From a checkpoint of a small transformer trained on Wikipedia: 5 heads of 64.
MLP neurons of a small language model. Each row is named by its layer, matrix (gate and up: input weights) and neuron, and shows model dimensions 64-191. Each number is 200 + 40 x the weight over its row's rms, rounded and kept within 0 to 999. A neuron's up and down rows have the sign that makes its largest values positive.
Before each neuron's rows, "fires on" lists the tokens most often at its 100 highest values on Wikipedia text that the model never trained on.

fires on: " or", " as", "or", " and", " the"
L6.gate808,189,190,202,179,291,184,228,256,246,239,132,214,230,229,236,203,219,92,256,187,187,164,234,209,202,132,141,207,237,162,177,182,187,234,258,225,187,147,210,164,249,219,200,266,220,219,199,278,185,236,245,262,256,203,245,199,264,251,118,196,194,204,168,162,223,178,216,303,161,144,206,209,132,239,165,152,173,140,157,224,166,262,179,226,132,219,229,169,197,220,169,190,205,227,206,278,182,185,237,176,200,198,202,177,234,201,145,130,242,139,215,199,182,224,235,187,221,146,196,234,146,189,257,148,210,252,149,214
L6.up808,143,142,175,232,262,180,203,181,170,225,175,179,284,198,177,261,146,249,203,185,204,281,217,277,222,236,189,210,101,244,172,195,158,182,198,191,189,132,174,151,217,210,191,196,230,196,214,177,151,186,281,204,266,176,201,258,202,162,213,174,276,257,218,169,215,227,249,219,199,193,252,219,203,191,197,247,199,187,208,254,206,142,196,184,241,192,98,185,219,163,234,199,198,212,190,250,128,168,163,130,173,222,205,131,184,260,194,145,147,256,234,185,159,198,184,209,135,212,241,174,157,250,186,169,211,247,86,238

fires on: "ve", "re", "our", "po", "tri", "pa"
L3.gate179,256,201,186,214,211,153,211,159,161,254,130,235,281,235,261,206,246,99,177,242,166,210,196,275,131,212,186,213,173,145,195,291,209,108,178,264,207,162,200,169,218,141,154,220,183,175,148,213,215,209,236,196,241,147,175,206,212,195,141,228,149,169,128,183,355,202,201,132,267,141,273,254,142,179,127,215,187,162,188,173,177,196,238,241,197,177,255,243,175,218,251,246,131,161,148,187,202,172,143,168,209,172,219,237,202,268,242,223,231,216,223,170,128,146,200,215,139,170,202,229,229,168,246,135,209,186,204,179
L3.up179,182,194,130,120,258,178,209,143,266,245,180,188,127,227,187,262,212,193,146,268,216,251,239,225,164,238,181,228,234,224,284,192,191,210,213,237,183,174,122,246,179,209,167,250,199,251,169,149,248,181,168,238,212,227,195,203,168,217,212,189,269,250,200,174,163,150,210,186,187,223,202,191,246,152,168,217,231,210,204,228,194,126,211,162,277,216,194,231,203,160,174,152,178,190,181,215,172,192,204,152,181,230,167,224,248,221,214,164,263,154,176,238,220,216,177,127,310,200,188,162,166,265,146,253,239,194,182,220

fires on: " D", "st", " Act", "y", "and"
L5.gate270,227,164,182,194,197,186,242,192,190,179,107,177,168,222,180,205,205,191,203,206,151,205,120,196,181,208,215,135,200,216,176,169,235,199,225,222,238,173,268,117,230,147,180,240,188,217,118,277,233,184,232,252,178,248,206,229,130,180,154,261,185,172,229,227,155,208,144,254,158,227,199,160,177,168,235,151,242,204,218,122,214,151,168,267,168,170,266,209,205,195,220,219,185,200,153,253,230,176,201,227,183,164,170,232,224,276,271,271,192,149,276,124,185,183,181,213,130,184,235,189,161,271,283,226,188,204,216,286
L5.up270,187,237,207,137,139,237,243,250,140,134,222,167,198,289,297,195,230,244,183,223,233,144,86,243,162,212,170,145,230,225,158,143,161,183,258,255,221,211,197,160,266,221,214,203,208,135,199,202,227,213,214,182,165,217,135,208,181,170,310,252,193,189,143,128,187,185,180,215,215,232,198,213,208,185,166,161,171,240,174,89,209,195,155,196,186,213,198,140,142,183,142,129,187,174,237,174,164,286,187,210,222,198,165,223,191,188,177,148,153,199,272,203,171,231,249,195,220,145,199,265,192,257,201,241,195,182,245,171

fires on: "T", ":", "=", "vi", ")", "z"
L5.gate84,205,135,162,214,197,207,220,209,181,237,194,187,137,179,183,186,172,144,211,250,205,211,227,249,208,257,235,167,200,176,234,146,220,209,183,213,200,224,192,195,270,256,207,273,132,159,278,224,184,155,189,134,233,196,204,216,186,217,160,153,222,139,223,151,238,166,147,131,184,239,186,225,113,226,227,253,212,211,179,176,183,177,251,166,204,246,191,174,268,192,136,193,242,225,193,169,166,250,199,250,197,205,293,127,244,209,183,291,232,121,280,241,184,230,227,308,170,144,262,259,126,205,95,165,245,270,209,218
L5.up84,267,157,231,181,160,185,190,198,223,198,262,177,231,160,247,219,242,163,175,276,235,234,268,189,313,188,240,245,232,232,259,270,170,168,229,228,218,232,158,248,248,157,239,268,260,194,175,247,245,210,258,241,273,214,138,169,263,169,172,227,204,159,207,240,145,194,240,172,254,193,199,210,119,228,185,193,194,202,204,206,297,222,164,227,168,186,195,180,154,246,179,268,164,294,218,184,193,164,248,146,261,227,182,238,266,165,195,179,254,249,184,222,137,206,164,212,269,241,219,188,103,191,164,171,222,205,168,122

fires on: " I", "t", "I", " you", " We"
L6.gate4,169,215,207,213,213,182,287,234,165,273,111,169,169,169,265,148,158,178,196,195,274,220,176,205,234,148,189,209,218,250,177,188,204,226,281,184,164,223,228,193,230,244,148,199,250,223,142,126,224,226,287,167,211,271,268,141,219,215,261,195,204,195,246,250,200,129,153,196,169,185,270,102,135,105,192,161,209,139,254,176,176,170,170,202,187,234,204,170,159,148,209,175,197,141,215,219,238,223,127,200,237,157,208,228,127,204,222,212,169,160,139,196,222,108,260,160,206,212,115,218,166,276,199,163,198,267,138,259
L6.up4,192,210,229,215,143,195,202,152,244,178,211,180,231,211,220,229,128,134,246,245,245,207,170,229,250,190,206,314,200,251,164,199,181,194,258,230,196,217,192,225,203,170,180,236,232,217,210,147,305,241,222,177,250,226,189,168,200,236,224,246,187,205,166,242,216,174,147,180,199,203,208,213,215,233,202,143,269,206,237,100,229,147,210,155,171,201,170,102,204,220,252,195,195,171,159,196,215,197,131,203,167,163,173,143,219,169,192,244,115,171,221,250,186,260,245,145,178,198,183,233,75,249,132,146,236,147,213,192

fires on: "b", "tic", "ed", "ol", "ir", "ma"
L3.gate709,157,191,207,232,172,222,169,157,135,180,143,260,177,217,200,176,150,243,211,264,131,185,235,221,180,188,169,201,184,229,128,128,168,241,256,173,240,188,166,257,241,215,195,146,139,167,236,228,182,140,172,229,156,282,298,227,132,218,167,180,215,158,171,231,193,213,127,171,280,242,144,212,217,252,125,250,215,224,171,243,179,256,250,177,231,218,221,190,248,207,167,238,215,112,119,183,253,258,171,154,233,205,197,217,240,236,225,137,149,187,253,92,258,214,273,262,207,219,180,193,203,232,272,204,118,202,167,201
L3.up709,192,247,208,225,184,94,184,211,199,199,138,202,197,163,191,225,145,230,188,247,161,263,124,241,188,188,154,230,180,181,200,267,197,240,188,197,193,233,254,291,186,167,164,158,233,187,195,154,187,138,176,228,131,264,180,274,167,227,234,218,167,227,205,204,215,141,254,197,219,164,154,150,155,235,213,131,222,131,186,205,223,196,217,169,246,254,127,176,179,136,122,158,151,246,152,196,179,199,210,187,146,278,248,280,164,243,167,254,223,179,229,206,153,101,146,180,180,169,116,174,164,195,218,212,245,249,166,223

fires on: " it", " I", " as", "I", "t", " It"
L6.gate569,208,241,152,216,178,228,144,206,150,264,188,165,210,233,275,187,209,232,190,230,133,202,209,206,176,193,186,254,198,256,206,256,156,271,203,164,204,243,187,165,124,238,153,155,240,191,241,230,175,246,285,267,249,196,203,123,147,198,194,227,200,200,200,175,183,121,226,170,215,247,197,222,108,191,158,139,227,229,233,181,122,232,142,236,150,299,246,243,170,202,178,191,209,182,181,251,185,195,189,219,179,164,296,139,126,142,175,179,192,192,189,189,168,161,203,235,262,156,175,228,156,305,194,235,212,206,121,163
L6.up569,169,278,302,227,124,190,238,251,196,244,183,222,241,106,230,278,138,154,201,173,178,187,162,255,238,165,221,206,244,227,153,191,238,252,214,140,184,212,235,153,161,116,219,172,207,170,206,219,161,255,200,169,187,181,219,171,196,272,219,221,202,216,160,245,232,173,212,223,197,259,244,233,106,160,197,188,245,211,217,191,163,232,159,198,246,167,218,166,178,221,203,214,168,222,185,156,248,266,235,219,190,195,188,156,101,256,189,139,168,237,102,245,220,138,255,181,222,217,167,206,195,272,215,101,244,176,191,179

fires on: ",", " and", " or"
L5.gate41,217,129,156,223,185,182,150,129,151,264,174,208,195,221,191,203,180,205,220,257,199,229,81,212,179,196,260,223,227,217,137,196,217,233,281,141,180,212,216,178,205,262,205,219,206,213,140,248,152,235,300,176,253,172,179,176,249,93,214,210,229,227,244,226,189,243,201,171,207,214,240,154,166,200,180,162,185,82,230,203,184,240,150,205,189,171,166,224,166,192,183,112,172,238,214,224,226,200,210,184,171,180,160,180,187,257,130,193,186,197,207,173,195,153,148,256,176,142,221,199,167,215,235,199,162,116,260,124
L5.up41,263,186,197,148,317,213,176,164,202,162,206,214,156,193,252,203,255,204,187,194,212,171,212,266,229,245,180,215,177,135,226,103,221,137,189,212,124,184,237,131,202,205,189,146,220,190,193,220,134,166,296,251,228,195,170,238,183,146,239,201,222,195,148,237,249,210,221,246,127,177,160,214,124,179,144,239,224,221,222,220,162,171,167,180,201,195,132,171,181,215,196,269,260,188,190,152,201,159,147,170,211,202,127,97,199,221,251,188,155,221,179,231,206,170,238,274,200,179,287,170,170,206,304,182,206,234,132,202

fires on: "=", ":", " |", "de", " as"
L6.gate621,214,164,213,246,228,146,219,240,151,182,278,214,190,198,202,149,238,155,179,136,172,252,272,150,180,180,219,235,182,231,230,193,233,185,216,256,217,189,140,245,261,220,222,257,168,127,228,143,226,188,155,262,239,253,158,145,258,201,185,218,266,160,234,189,184,214,97,220,171,242,203,190,220,195,175,239,187,275,189,193,145,234,223,207,208,170,176,135,224,166,211,127,257,162,151,212,134,294,145,201,202,155,195,258,254,256,162,184,198,213,237,174,164,227,247,243,168,236,250,204,79,208,186,253,195,285,175,194
L6.up621,141,186,208,283,167,195,188,260,224,184,273,245,174,144,212,199,267,273,179,247,197,207,234,211,137,199,250,229,210,180,236,212,231,203,192,216,203,186,150,181,179,289,253,177,189,188,202,254,191,241,164,163,276,262,188,254,189,202,216,247,161,181,230,130,159,122,199,172,225,223,70,222,149,179,149,148,204,200,231,252,260,152,166,189,190,218,225,129,167,172,215,261,207,206,127,197,194,226,250,247,272,198,239,235,176,174,201,211,187,197,158,183,209,189,160,252,141,172,274,180,192,255,188,124,165,176,169,168

fires on: "s", "n", "vent", "t", "st", "min"
L3.gate324,181,283,274,231,165,189,240,200,187,234,237,221,221,213,152,222,217,250,176,218,180,210,288,213,162,162,240,226,217,224,161,226,247,195,141,171,147,261,133,212,268,263,190,190,173,242,268,178,208,176,216,323,177,201,211,213,220,171,157,201,271,155,187,140,153,124,176,181,182,151,181,268,140,193,252,266,206,185,195,214,190,177,189,185,226,245,227,201,204,189,192,196,211,186,169,150,150,278,261,180,231,199,152,121,196,222,176,169,168,187,216,183,194,171,167,197,174,240,210,191,169,191,209,256,169,196,173,168
L3.up324,249,167,183,314,193,215,202,322,187,148,192,177,253,231,179,192,221,150,166,189,302,125,148,191,182,223,239,215,235,117,170,198,224,227,189,194,217,185,208,220,247,180,209,168,141,170,196,301,218,136,270,156,185,147,260,217,219,218,152,245,173,155,124,146,184,192,262,161,174,172,226,222,271,151,231,216,174,200,214,185,264,249,189,202,93,269,221,234,145,102,171,164,170,217,187,219,202,207,230,187,221,224,229,200,233,201,219,172,157,151,213,175,173,220,238,235,208,158,191,198,218,145,253,214,169,230,128,184

fires on: "t", "st", "der", "at", "rt", "d"
L3.gate403,224,239,203,218,144,225,233,218,122,220,185,153,216,174,224,221,153,237,211,247,120,159,294,197,228,195,217,191,175,114,183,214,166,210,202,180,160,170,229,207,209,173,164,207,194,230,246,197,184,235,275,152,282,272,235,201,200,256,199,193,253,174,133,190,219,169,187,206,218,194,252,274,152,246,185,156,180,176,161,280,214,126,209,211,224,289,194,248,145,214,168,273,194,180,229,311,170,267,264,175,169,158,212,208,239,229,253,231,187,190,154,126,254,149,197,213,190,284,171,187,190,243,252,244,180,189,176,225
L3.up403,255,212,190,201,152,262,157,215,226,239,222,153,173,262,147,146,163,203,159,198,200,192,177,236,147,257,198,122,180,250,247,177,174,175,228,199,229,131,233,172,229,164,165,198,182,162,156,286,197,158,214,158,211,230,248,217,145,217,132,261,236,182,256,155,188,165,225,245,198,253,205,203,237,264,237,266,182,207,225,238,227,232,138,235,96,244,160,238,205,174,254,213,143,250,191,290,243,178,253,226,218,165,207,193,150,279,239,212,273,207,175,272,178,192,222,256,189,174,232,116,198,185,169,157,250,202,211,205

fires on: "ur", "tri", "tro", "amp", "re", "the"
L6.gate570,205,157,228,174,202,167,137,195,165,211,171,159,234,234,188,289,189,168,210,214,220,211,210,268,185,239,171,253,154,296,203,140,244,118,176,236,161,161,254,193,218,175,180,213,127,145,173,140,240,197,142,194,197,244,132,285,221,208,194,178,244,226,206,123,198,119,221,171,195,184,160,218,128,205,223,187,206,227,180,157,214,111,207,168,199,171,201,193,180,184,157,142,151,191,256,107,164,167,146,206,270,159,167,256,181,265,251,155,144,185,112,250,137,218,135,221,131,175,152,179,223,170,195,237,279,253,170,180
L6.up570,218,177,172,210,307,141,160,264,167,221,195,187,137,243,224,188,154,203,180,273,234,171,247,205,194,254,181,154,103,269,207,203,211,206,275,135,164,224,245,253,227,198,146,178,207,163,184,218,177,139,176,214,204,218,258,176,228,277,185,158,223,197,167,217,165,206,153,224,192,165,195,237,151,192,166,161,217,232,161,190,188,165,289,196,181,204,90,236,181,256,215,157,180,203,206,169,205,202,233,158,196,220,129,221,246,222,236,187,240,184,106,166,172,245,206,208,202,116,143,186,183,157,206,241,205,148,137,154